Weights of a small transformer language model.
Size: 8 layers, vocabulary 29218, 40.8M parameters.
Architecture: learned and rotary positions, biases, tied embeddings.
Training: a variant of Adam for these matrices, 16659 steps.
MLP neurons of a small language model. Each row is named by its layer, matrix (down: output weights) and neuron, and shows model dimensions 0-169. Each number is 500 + 50 x the weight over its row's rms, rounded and kept within 0 to 999. Numbers have three digits each.
A block is one neuron, or neurons of one layer that tend to fire together. After each block is what it responds to, as a language model described it from the Wikipedia text at the highest values.

L4.down1113:514472530442475531456537503489531484556451524500508461497497507452548541518520525508519540545519531630501440591538584547525479520513466446541533464398550584472518535436529497512459477474544498534496447464457422382520477498448522608441442520459451500517597395433525495494432525459431403349496433555503481584601572555455536553518583507511509538526557513512429484580473498551528532487589482473522464477470485519446510458540440537402508528503436489458583580488464537527456518560584443455488457488578524500456545465
L4.down1243:522421523534457505524426542661530558452449378503549522522475524492514447462523426453551478386503447417544558452574495508568465450406415535525533431466532522462556446500498460532505505502466412514462547385501546624504515531543570525425421477442618516515499518562594553402571502489485506373474564459542456487433485444534528506589486449556547499528497407477571486532583471481584499488532434479570526494547628460454527486522575467487492435482461417511527407495534561473517487613509516454536455497502411521505491514
L4.down1310:514465458575427472525525568562483486461522548572568529499512607393544448453511466543517500492455484405499529587571396462601474552464412591559463473531531534571507475563505572510486502382543431514462488500544422502609442486431445511468503588579526492533448442532474489499527551521479483582537561485506417498486515459445430471493568500607505421494521525472529482534561421560456516489473555481470448476449489537498533492538562511460468513449563432465490516560446410475579515601488497536436454568458464550431565436
L4.down1462:474474570436463495582519596531465469444454476428557468588547510427560425579480397485489534431464568543480615472459526544419446494464511505468434518456523474439478493438585389575502518410558495545451566468428468533518497500524467464453425512509585558556559538524477562484437581519451488500512544578478545456384530486518544497481520518468383489458455433476443432434450453435524478531485538452568432471494429581487551533512533462557514550499588528530494483497529494531504532613524523602531558506452537575569475510
Description: Inner digits of numbers

L4.down900:564534551467491520578488480499560532513513395556488509532528548497511484537515474448487545440449482385495444452486596431483573491555360445522526495558374497452445423468499487556513582543459545475414497552391478588456539406527462495484474584593558510557450419478450459510478479444373523418499595452419465493536514547507608505478481539484485472509567465479459522472444476465552485525496550511506457530499377582487466463467569523476427467552409483486511428511521525552402396475424496610517533531479533579472489560
L4.down1204:472455471427435510572542527497467471494511385528544460567535529554424483468477424562525459495443423433473536512478488502544408488426485396487440470516480516446554548525505461532483610512598528479507431524459552557518428493535396508442400515578522518411458501505489454381520496533445574473539504436462444375496476528615519511461461529489412493550526457458529570520501416382554582519424559514510539545492478486536540450489535543523427533503479439441465479528504490503500460445429548641480507570416500587541520539
L4.down1361:559524518552425492584564540484505508592485549478505515575518509437562497487506492420493513390488444388445484453443457465465535452613488491449553464555367420434444463565498412505462530503384412480501480588547441585558477490438526499486474524612540502566471404484421529470543561481416460520452558553556517436447461540526495479481542486517559442488590431512483420501404449485546598502501490434444484482413509492493492528528514561481469573488404472511534478509528550531440439489527433579382501415574521519658471473
L4.down1744:474462513466460446531460467510576517475453455499515485565464513532489516480504435449469477466438505471506498484548446414518519488541443481463398469563402439329502486478532446492566590479483531488522440542428430559536491486555502400524486442493563565490468476521410514505526498550398527405531573527390420445428481584496460453519534552540562478451562415512520487443513448444576516433446519417528456478569457491546402524559546503462430482522509485381487504518553428517512439528424486555449527523553497520507478494
Description: Wikitable row structure

L5.down520:564504562536506389649601514476428522457421456474584445510629508469533485509527465551507500495580433450479484581543501539426475490420495502508474546387501538552513430486583470554465513499441443507471534472506532425562545481592490463454461496485684575477527467554480524449488554470517567460546545513531402526483546418483531518595413405548531496484511472509507503440459457505418468448468519531605511534425389454472574477563419510469460579542548485547475454488460441527428417538417473524461544623506452532513530473
L5.down1941:499512561477464423544515504570543438516672382517466477582467430485551507451542558510507461505473557537359568480474515560560468471517580567507475493513576490475542418473459430589452563408456493404461507479458605520507617424543481524373555487505528587507560554592611503527511485528482559513452505453432528480485442457435444502468449503485401478458498375472493508506490551494574501548464551533472516536548500482475557535442532547478524503539514547528378553511494486442427539512489432519522464565452512453479520539
Description: Mid-number digits

L3.down129:623492467527536495591472445581581564377499409536524489484596560460459531549411512555467484572413501521530403510448462446483532484430407597526445442429549445480553452498530505526543482515411436483523482504539460513431528501508481390443497555542495426435515463474579570488547442476512503570528524496415505498493588471484472585538614537511563526544506466604465437516468429499423526522471584520557460550397438527555447596510411469583453478429512520467535521567478507517544355527464476509497489564451509496532432535
L3.down1001:507461521609577444490501521518495682514461439537456476393498527476463501501471500519528498431565493428474460468431520565525540476424475526422473404475444539504591436513436550596528553538491490528497470422519461482465476312455539555432563513512473471418425489500532545455558463509432541521479450494505536556493517509535413536410455528508520463429527448514495451505573567555438431542530538485491468519455372541505507393388517570502487514439380470584390559478524478491541483451502489476398570471583478416434500459
L3.down1041:491571530479453479439482412490542534571534554341564465469530476392611540482415511530570539468471445540387455528557516479505438470441520515524497474562555471470483536490495488581464566513495483500508498429468510550520491487501620427443508517573592495498505516422506499481448409491449543503525431454524390475511502529576522593611498423434464538471437497464500556506400347510495538489592472528478480463471485478450444467450545417512473572531501457516403484478534478441448439466533522470498538472506530592498489470
L3.down1223:555463503492538496539536453426494584362440441485484429545564532513464476504498502500507529532353450528483544533599393476452475548487450496460398526543519548485523504522501443486446534594505392534530455468514427490491517517512414488451497475457491412620450523470476523460499479500455539529446516456484509476475548494513525523497481511459481572451497511556538500463480377454508512557443556480511598471519500503512506440523498436523494515388483483505471465573609496441415462589419482446550474567563512547448508452
L3.down1224:566533544470518626437466539542459495510496406494546500502481549405574454479481506423473534402540518428516438563482499471514466521442564448483547481398466494483523442515498441586536438503437462571539446518478436451493471501361509588491450484447384393540450541533424431468442483511448478461551530548490455551514456473499472498473552481590587479528579453503487564412411471493506591465476530444550586520435468548518522594545544526546472559392535479576530525609455453374552449494424440494471468544495385482521442587
L3.down1232:485524563516574505460591553450583442471599488537493513384455469490604463508502493445382496511557525502480504441461490519482457463452559542432516569521492405505516447504477473475558484476543379464418520492494497541515531436512492450440387568498552534485492505487536522498513626524498546561494559576449515489520550533539593456529484521488527494552467469490544401477524526537499506506411519577483520509442483565549527495486573448502453500468516479513484566517556485657522472546458479529537515518498464462512454464
L3.down1507:546500467529488584531411557475430567477565415462573455569436517492530383550479525470478516415508530565406528376502532522506475565509473540452453485409456485501465407509512525424457489514476490525551551489572488577552534439519485454598478526568562533442460500470476576558512481464540537477540546475530494458500500525501503412569588545541395606475416494517541548517516479585526452433463507541524486511520481536537605497483556547498559440511570466501450543578598465475537558434473473609507556472494614507492532450
L3.down1519:515438497549525424571491511557524485484511420494586440473542509442573513534460523505501459449532516490464468477514412420614533476489529512440413430458448453529523428495526566488485505419455513568437508443517435545537513436477617559522500501424544494526507418522469523504500478452463434429573500533554523475594495444386591461521500436507577553488556517494379505504548484526450485611590503467519395516477490449507560565530459429416551490547465437504578457488560445522477511523393468543477448537486564562526569527
Description: Trailing decimal digits

L3.down40:506448502521481543595437588545497566570463607496490484367576528533530459460481428511569479503453433485546418540535476521516391451529601543559503482463558494568599503553474493461459448533468469491489573507548525442515495587528523545424525556453370529516502525489511433530498418464520513521530515464548492395598472468419534482509448404534479498521544509465505485488459456606403520487512555542412519510581462618492516510472501632464607517377569465563526507490497472463481476561576489360523425511487520481456526474
L3.down265:488467449507536536540500560465477515573372593502386555353575541452498560473454501531523447542473480497537511526499599617520641508522453533562479585488411440493535440500494466581487524529429547495551529404391503567497499582506525470542448505473484492549492438546448450533403632425471490421521556562556495431563588519446509554491579513456431470547480497499504506502482493565475459455457525496542499550542408500538489559561656531497558552443539444495518434445373608482545528499449551492433514508488524550483499418
L3.down377:492579551631493575623452556514432532603422461528505613350506481510569489540490450537531455539596449457517433608503454531439485449496479531523521559434474488485529493546533527543444432486484563475463557490574560499508493533591481568435544517506479455503566496518517500458515543495558490476500530512596552534568494475436504508488551503534482506529534504479470448581436541578424434487462520551493489521534453528534413561476484514522540535434543470574479497524521535468490503520462481434485485496517604529434462473
L3.down457:561398465482568509580422506486493641492497477460436608484496483497556391497441485473472494473502462502474478567533461579505438405451462575553370518459528478481538485539518488460464472511484541424555459466468467446516498519498532494502557549521459453511524512491555541462512569497536547491486477469509552547469469471457522458532517468481545521498573436502652407475537471514453525544477468508524476557477503485544486594510550523563592544388506472580487443613403509478481536513573423399529446505471471401486536475
L3.down507:504513527468610511571558529546444434519478511534512480483506396502601516479470532526507448496488539512517363497507448545516556546504509573553496480528423443426590470503509524444381501508525543552497523492455536479423457522578510490517587558442538436461469537400455490485445604492403507475469468410529445500469484514470449481524457474491549516616525579501470490487556520516481499491435525520518427437585573445400499569555501520421481487476524540396509456565416592529441612493428502591492585428508394535556521474
L3.down1630:489498424475538494562466563508506498621425513502504531392484512457536635512491497485484529494518470498461506504543457570489649475602590540547514552524450529535529554521497480469442433564425527512517496445420445465411471522527535523531593578506524463600514535511540496485474555381445522454601431541466429514520625597500447483486600465511490531520512503495587459492535449603463532566506514430540430519564585433563457538480532478500531544430521464457534421521412529509541437534483555426445573538522530459473526466
L3.down1792:428495457434504488609541577499471453525481534453402615420561618474479596405522487456479466556514552468455488536463590468435513482554574548522475541584464549568524493528502444483430490495431576537481602503434513622500406466488525437588532577477451420518440412422487461478454476525493569525477497459451497572547532522437444478519572537473513531501517447477541582440476450561536453533420540389523491447597468513505490409576520450453530568508560447545519474564464551531557530471518494470423537461471515505518560468
L3.down1997:460511507477505527607472550480510551622562545470555581473557538478522578466491530500496461547553427471427356509622559607452464426465488599518462496483470516482577474556498501503513463527437552503438539492498405479449442522540561561474537657512460451519548498526565430506551570505521475461442464445545544594627479526467453528480473436509515476491547566440651522557576495604490448482468457475491445539499485509505453559500568542544480562428507494585433417563418543462520467440560470477467450449477468432472433556
Description: Start of table cells

L3.down159:469479527531505500480596515507471391492431507577532520471400524473434451526536535446459531459414562519463469411464478548467536473566526527611446474487396539428523543477484544374539442392419594509489598562504511560509597479483450527473517541502625516466526527571457486558529492502542488557561508472505460537502495510465500482483421597479476537513548545524470406556505547564511508542502468500462485469513510569506577472411545507477498483553448531625408550472465489495531421562544485616445481515493533588579486498
L3.down162:509570523632477497627487519530439562566489497517430557518536623468542388572439464465494512436547430442573420488446456478572538477491480499508537585490453465407431500560447518486519419491431474494533478565538534580460480477560482495486543516509539476481598530634517523528450514491486532493460507590565463523481525563439506438432506494451451463562499461499543439600442431435449524474541494560532459555523478502446442514423503520540458511512517521555541450440504555488511402553459487494446576545498535578417505486
L3.down344:409541559555537517597467602496495526567525447550463591477497504446585504517463449475471572398483537430392414429483479494433551551547435612581418469555490554404529452527440630448509372563436516516498613546499420536552596491561566497469435571495619519434522504468387460435492502538515542508465498488529448576502450543529470544551540427515533472465582493583543502581522472479559468471532458497567504479495427563530479526526468460561469505552436520495470481500558540548554462507468506529497506527468503504550478490
L3.down1295:474379545488420449565538426513518466499469563481528442510528559349511399472478589497477462459418461442448528542447529560481442490471505450577481574498445566436428493500663542432592444530528450498462565514529457541457556530550470529551528479533498533498420519560455463484501498590518515532559536526539512549518474576349495457483550460561467453488491451392542479516507453484453577509535565473451496528470517536403466485569556448473498524439457560522463447472557522519478540481568479487410475565430519567503495418
L3.down1606:527538516583514556591511589544479567648503497481487579459461546447458520536489539477520515388613447384494395495493501559491563476543452519599506541519468445478485509560497504431487421505403499478480547560499534541507500470500662574455553575505518455453534492565502454474540574542534466515524548547573433548531482525474524437395537395526457444550477444516517452536493477523360521518516453562548461467446441532490487586515438568552461551467447493566484452539522575460527473510535461518485563445471510513504482479
L3.down1607:485522529535443485554522549508454435513511453624515433513501531463453431397490556463436532423415429587503568544524481509480565471587448489604526564530487554527486457528500480471580441423564512572448478555439427504556583564519451538471462516503576505483485509517484422548555491461459510543549563503537381500547509553456538539363432578484535449440527477493473585447520472475447517512483586565482457471579445505505486521501533537525519553632465563616472508443499525496543459470425510482509398591523571466504416479
L3.down1801:418487554502517507515441608601488432557435498482458584489416472492498477517498449441480524439534507429513437600529452557547490471500446527575494506498473493494442517504479501503474510563483564587563544525433581471534479484545594465395461544502518557479491497475420555541475565441497624448476539559585459525442530485535498481430488525574374595516590367526446385614472437451513485490427492486521507509512482434493474486471447481453452547528493538467560504513522492461595442437495557517493491525461448561476500534
L3.down1883:486625567611475483516589484537516497561494600465491541510484560376485495516535509450500484425517448466505444400404531500548563566526483567519498504470453504466421490592478526554550404483419487497495557580567529596491499451531531487527592521543508486448551486534512445524497534515507508546507468572558479543477547560475399430439475490491499425512554469523483404555410469501431503513502506538539456530448430514456447609446417544492460500598456497505507461435560555498539411546596467471473518527455540505420481534
Description: Table cell separators

L3.down614:473532456481465474536505493453510488572522463533455414501512502532495457475428443441531542496430528379512531556478461485497550644446490544491455532542472495589395501491468509429534398557501464458484624534594447537561403590484460489543466483526488548484457455489602510514550558476533576473650478467553479478503481480421480434452452528504459556597472593458539509510488443516394499460426536524453572579488386541548460428387478473497394412531445380474401439475539544518520539468500488465492577478504545551549476571
L3.down807:443498430572485488529505510550533473454514462541490559479473509573547484425624455506478390467583467452465524431388564515491480504538464469564540544594469512459480543500520512446469467555580518512480459501511401436571547455444510480562484502465456529517517472458469450511469591419553498554555465524434431601582530489551401490555495548504453497493539476522522540493473515511520477401440464474540554471457480462508495496559465489508535585450484511467493523521507480526560538542471667441500523472533481508488545527
L3.down986:458511480504537514586536470579550499572502525444535421527515460550496408532508523520518468537458476538453510453468537502393523506492545518482494507368495510571471445545432509496560510407606556489540518515527531568551486492532543441493519445535379525485478487502495550537464428513466599547511474530599561458417450509423417472565515474476535544523508502505527507437497492505554507487663462415426611490480511489563603541456543484549479495452521581478487507533540486514486572499527499545585534531473444552478452544
L3.down1306:459520488503497455596494419456486616468577548468551455453521522537541484456427459488503504474435477530419557472444543569601445469509482452515522472469388558460482534524473494536532411473450506427508518527502555432416517516558374540465599535649498588509474529500558360577475451508506474419564452457544550527471512534578556500479515443526389443491541481582477489547505524603511481499561491482446479480460455598543475524490556525450517504518480440467486510443561511468477477606530473444528468500519502498496471492
L3.down1359:528460510501490500537467488597449467556547581503550575470406449582541511488489580463510424493463413434510472498459511465504597502594504489551546569539410538542488578515516561432500436567446516468509563512466475400565395470522453510598511542584546459555503553506465519536445532454530465428510374578567453522538478569475435531535453417547452417498525486476526510445548452597459517500522482440517498585546530425618461502428467469463533588516510507491496549462388502490468511512548479549446500513552588516552525530
L3.down1663:650500505457478511546426466507441477433530585470545521516510456450452456497556455468495446518521418548540419584431444541522511534495457519448564449537531604498472537498428465479459499526431513470561523513501489504609512437528452548591509516543386513509464503550570473548545460518524495543545442579612497447545432548412481557479534460409497501474448467490471579518518462481499463539515468432514467520543563552511540464535499513508560416424510468482459442451373530512439559464516492491512570471455541522506557509
L3.down1957:366453574532499470510513418525527520442417558502411551391499413494555449421466463524522387528494447471511531532441497622500511542489516442572581461526448505476570622428571546473507465514455574570528565404502457511436469437542497535504538553525475473501502501492386481441507442533545512421478443507539448611471569509510441442431469597454493469456522519492563495449504538480506531552442508553505495427524505474503447593456499464509559467518481519517455581460498532481473433511512475536502466519542544522455601474
L3.down1963:546518563607459512436458546472487431478430526505469422518417485547587528554403478473470518431560542580401542478526423511437571530591423492519488470499615560464524449573505501504458487446499473485541477463501461470494491432485509508491418562478645511458504435545693516420469469479399467529463504542500484483492500502575493437571447470460520623525455623550444539577457470522573542499555509481535493410456411569481506601520535432505466519439545495485563644547487506514451556505474551488539566549522453437541530478
Description: Year-range end digits

L4.down437:539549540512508500512544548467477516536577422430529466491480503455571576523489533446565463472355415447462488548535597503448494448531531584481528507519420463525470483460488504482585463391458549486568609455456547396453455447493489490536493447547461393558522492553539540525417460532504546454495465603531543538500505549504451426555440373493518471414471538555399519452557413589528524573455503551456523492482470492521406439483514479440510505467451478537563590420418489438461512447535470544443466532521503535564482474
L4.down1129:466475472512544462558503491557461528489524537451470487492448469417526526608543524494586490489518446585482508685619541493508471462543490565451576556538496498509443553442481447469500367502419630417476564498393505395447609523571466484478468509550413422544524550517579452552491432526477514466525479578582464472486529497470447527471499567535587544478456450449478512473566471532471529472433527545464455526525548576483486417413471481471467449558574493565519448535490561577359476391562418453470489495537424543511498518
L4.down1773:521395475486423451449602568515446537493533608404564602480538468521406569489453511520486495537604554527517408620507476450520527467477417515531416515554437468590451576391474409475481505512521447391459494492506425542484498450479465531535509527550372422530427514470533530542495523457487543510513510526554576543509475506385448522467533475542494414506553511450592583503546402550542582574540484452423541495483546436474573518431500465497455563458510574543441397461461524497532531494438461472540572475518555519438501463
L4.down1965:564465479561462430565439516549417470541477489414474479405525454477470534593542438503487524597528464521438544576477467459518504522499494506388560587497431556610472534503464392522480490424455545533466504471383379471551505511517462567515472514533496476583438473518378447510447561538490489442516437488635469504472489517445470549539408552477542547532451534491522490348560485441517580490480604513519574522445526490496456462501544496504566515471523461488393426406483573480397548551567518498538631501624550510561518440
Description: Digits inside numbers

L5.down630:495519498469552588579506449499596572450504442502474541530514489475487512481511490519532499567458560518457504500471505446548596478502473507478519519524395528473505485546485465481505469420388585547480548501448412527462472539457469473579546579470457546554422476469525477434603548557526516542447612539513493517477412557441496527458499475491474513445490476411593424526536591529548463541518495471530445454540620501491471530512500544587430516525561503515491482554496560479443562494498473459449552457451535564487522432
L5.down1607:430514538446517568552566515573472474552578448403539403476512506473539479479537504488528522576449476520541499538395515490420468502529575465494500535577464524398395527477507466492557504488497534481385551512497629467497485501489499564556430593476544492561528578484497504612514464491597483521461574537499477531563414486568438491489539463534409502544484529485554477470386423481566487507512555505495457409536604417412478580475416451567575523481477603463507476465516457542438478443472506462590418489505467543543430478
Description: Digits inside year numbers

L4.down420:513483490585467469608458535463497556539531541458541504464590538471510390486474556479536489514571477458519414555589416473506472499486449571547498564492510552585601507477546588546409425420484480413465520457520510455532521525537569471450513510501480443436468505513595446431518485559553417527518496401472481488581491435485497488485559515490545452579476549497521517573531500532398456476522522559487490503473430496581518535532555557455556552394527408535431477517472499422396537535405521515496516495451582503495496459
L4.down580:544500448633489465617524534489471546545506558469578500493514572493474443501478518392526448433593477472593460504572471485491507492506527547563486505414491493483522500565473536513453439493463525520492478594538501517466456487556547525491535536509499405527572515467504507486486479448530445498415530525514531513543470427396528526505574458621501434533552511527527474513588407502439536509554417494474434450475537493538535564493451528513629500416515474557447541484448521449420487501476455498476469421568508459457439479
L4.down1951:534500614508457566541461594443424476536476518475498497454416560529449513443586489498536583457538502413433469449508440430461499481517489548415515506479523469431546497540483474523360527463432485482504531467529479557504552538496470475435453602534445492469476470512569365414523467507514472459506545518425514468578450502464471415505574427481524498519531485478481492372452488550562502464518465470526454445434380526527551580543546579489497530380495551571469502494486561503441542506399458624547504460576493473539444450
L4.down2023:493399438612508429676496517567428538528472453571530503486498478508499455452489555513518465524562449439502477621619446455475497537499575562569441580493536486397545421574513522568444551464485612447455509451526573467440469578605443474448459562528502492501534465500539537505460487513510434503539506458506494477531452475423472437451503448484506471539507522555520426538503476571373511545522571545522548408518488532565487475537633571447509637443526526479472443503472496464477494534454475464511428499518535437478465423
Description: Wikitable cell tokens

L3.down16:498518472472541548549484496443392525486497431457549456486552557493517453421429438566563455458513493467466490434426470581519549575491491524542573451505534491537562594565537513469587497453531452451601536507517607556424450506646542520538550504511574567457520548453593518497478481580415487503488544491508479484466497511442488368506531513461488633435434454413539511473626528498553515471413580628482525539502482527453588526601502511487520517457511572532503483438563456488477452433514471426526524529493507495457549517
L3.down160:530576399475526569487553430439607491444476566558537491582540454449520466454485486452532449506487426590450526516536472536535513487464559577445585497505577504520491435577467479493502550448566462492500526474433554540531445494436480478523497521500569578568337506400539466550504571480428460611485484526403594467585534460624516618472468433514486500481436552443495448474486506551606501517528444507497502538446475499520511533552539585488526484567511580494517503535469503459555498481551567574501443576547576410473459499
L3.down472:490599551478386460548550529557476516501549433529535420554469478509519488410457468492482469523408394458525532493507495502542488578597567542517527536505541563573547434516471558544567468495481498554563487571465445487505576465578558549471552505455537513443559481459507477486532415556526494505518432545552481573437413513505481360508446394565600480439508538487476527571517492485499499452488577541489518452538463526550519527441474497554452404477464564480555472553486434545443452543487457551482432581447483473517465516
L3.down1181:444519497435449565459518469427526441420543476540505494510643496480470451576508534406603510527513478501423564499524418473446520550454469482488510418490529495477499442520482563525509567400430574408459531625438507583428510446491456554408469441534482540547466398449565512539491385545511598499448530427513548384493615471568521583455503489478501504515565562481428487510553588463520415552401558447475479594611493462490564497539532533440479409478462555565510534550544629477438479491433481485522440472550461508525469395
L3.down1480:595433448435501417507492481539511509462385455558524489495461625458554501469431518485503539557451496496466514412518472503483459406421535447550561398622576578551459467476464459567456499480459408551468476412480442493517532470468491465519587396467508501518528389447455461556499471490436611463540469619483474501480437543374465414504391447521563560546484545501523434549502559486498535473431495508502467620587467473540475545579558525456435499485450447538476468575448472492560466543592453637528545486520457467516474538
L3.down1552:412510437537494494449541470494487541447503417459467452412445485551460469505461462529432484505521519453425445540541563451495393423507431597517485519461450433439407476452547499397508465582470477545486525506584534521500525500497508549522529500598471454484484431493449474489486486461409527648502491507398457551603479537490511542441561537531522501525476489527503393506497467593480601503456454554455510519392529557474465472524472491451562476502539444460473497413573547480412504495500573500389556413575452510481479541
L3.down1676:526458543461428525457473554398550506489483561479551466506488545479547491523455479553388429464439510534465551391479411508537480509516520548503385459454458543471571328548525482571471558491512428524496529489511582529535584509519570440410454505559623488539556583507568541471491440471525516511562537513441511424491507541506460571546512466575421513583511410452507536426566486561458502428484480518532538465440503584495392583357473563467595461373514503462478514501528583502481467600534398455441490506476453374479449457
L3.down1830:495544514504362571510435455485524453498492479499466552392445450498454471443522506478452524446486494536403488496493474515596498543526530507481465542525525477572470432512483508541475543518491522454501561522584500581458506429461583591495568491506500493520483480494463491523484498406491455465466486579549512457489571470483484537440642478650551450462458495427551465498476505603518553476506432416413458412509507577516473483474505560392518460464515514461441540439476513451546536447472603517439545327597531432525471545
Description: Birth-date/place openers

L5.down434:517415508504482545427497480454368539552537520494465452469500496497549434490536506645483464559474412439546407467582428541565495498583508394500469422458444528506500557587481563557475439566502384444497477451456470497402544595468446637544453473442479536540495523455489491549542482487576507522510533468549635472433480509573467498508457476505479516484515437545529568456457442413481566561482492499500409436417489444492481427542474554517564517501412481639454491573467465526442533474573512474442476459526463516468548519
L5.down983:570560532461516541482451479375550504495462518583474577494480523472526550532419540476412426491405495442491416371509423476504579464560434432503489426435486511484518429450487561559506475502447528539443386476488557435465470580462549529545592483502518513482554487511499537549490515485465489484466520492490561433490511460578447536543486479513627455535459558552477513457432433454522539521529483470499548441435458571477558498473458407564504512439440493532509493512473584438466427559501496436485513455515544442434480478
Description: Mid-word digits and name pieces

L4.down212:517546417441520482522456483527407487590455540526552547497432599542434498541468482522529492497576516523522515440494451499426521528613535519432500495522492409530433467451513548450441545423604443542490551490481535532518438527448598493488398472456574492487600472537514496530425523507595512449424548510566561518550552511596478467450392539443395477509570500485417509596532442432403524483577540556458443526519492598506455482520464466505489524522535447490527446551517542463551469435410517486442480564437495492469491418
L4.down1094:454453496525486507527590545462491522575514577498464460516504509482454535530422478439525543555554475468545538421517502479470477443505576557483481417493520488555439525551529428555538490424521483444533520530481484538594480412543562513471473451561486517528564424585551557444456458432437496573553458510493559464577483523490496484450488448481557551509468492472486453521570391411519518557560459440519443531467435530465468568581510480409455580469424531498435396579482476572493423487494446428457529520548456553499520484
L4.down1405:598473434472405479583625467414394566492474444525515473501544480511510490417505463533472494500509542522494489404551488522526466496480474457555533500445585478484477513563437514456374492528598536536507496500459484557518574511548410560467514560482434515540467517575609570518469416482442568503436503542536492530489483547440510416483505534555433489489518489471467492497524442483463502472441575540556522457490429540500430465465477471466503508513403484513435485411539440461449526547397530492593485455537461497468446449
L4.down1843:471501419447509523477480479507465571586552452524499461517543528442416496530412432493480557524467499481495540464602489473430467472385547505548557517486518431497451436485474566508534515492514516475548480525561496546511582536525475529524565468502556521562507584474475444536509559439484530401554457514592638518519482530518438395449507543618518530554443561526465481518372527380473478548526483493421534481450544516561543475444581485531450515462472524554619597505518410466473505448425457438509530523568444519565417503
Description: Existential "there" and clause openers

L5.down915:487403564436524493460488471408493480451585552431420453476565497563533465405611548490525474573522498409522420447516545554580549477479504454539555448515551500564509548543553452481505525428442509589468414448491564552522398540476613497489561549511481528505475501513654518585599492445545547585422537469525548470459499534572510564408408421468484382526553426493465452477496406468500499494485535484441501480639535477496483433477515508432440459578567507481584436538462585490547505481559490484552470507489469490552441541
L5.down1775:517427497533463471418541395568451573457447535491522502477503485443466416568499531529507457555529522634523459560564428583489424541538495512497525474561532531541460413467471553488545470534506526405546554535510512419495452533537550508449471559448417520532471467472523508606492460435546453581436561528439468463593459484542500535495530520508571565505509460694455488442446458609471501417479429562488509478516413544501378444518575523416442420462486458508504449551429552486482618537580514452548469483481511491534488559
Description: Repeated-token prediction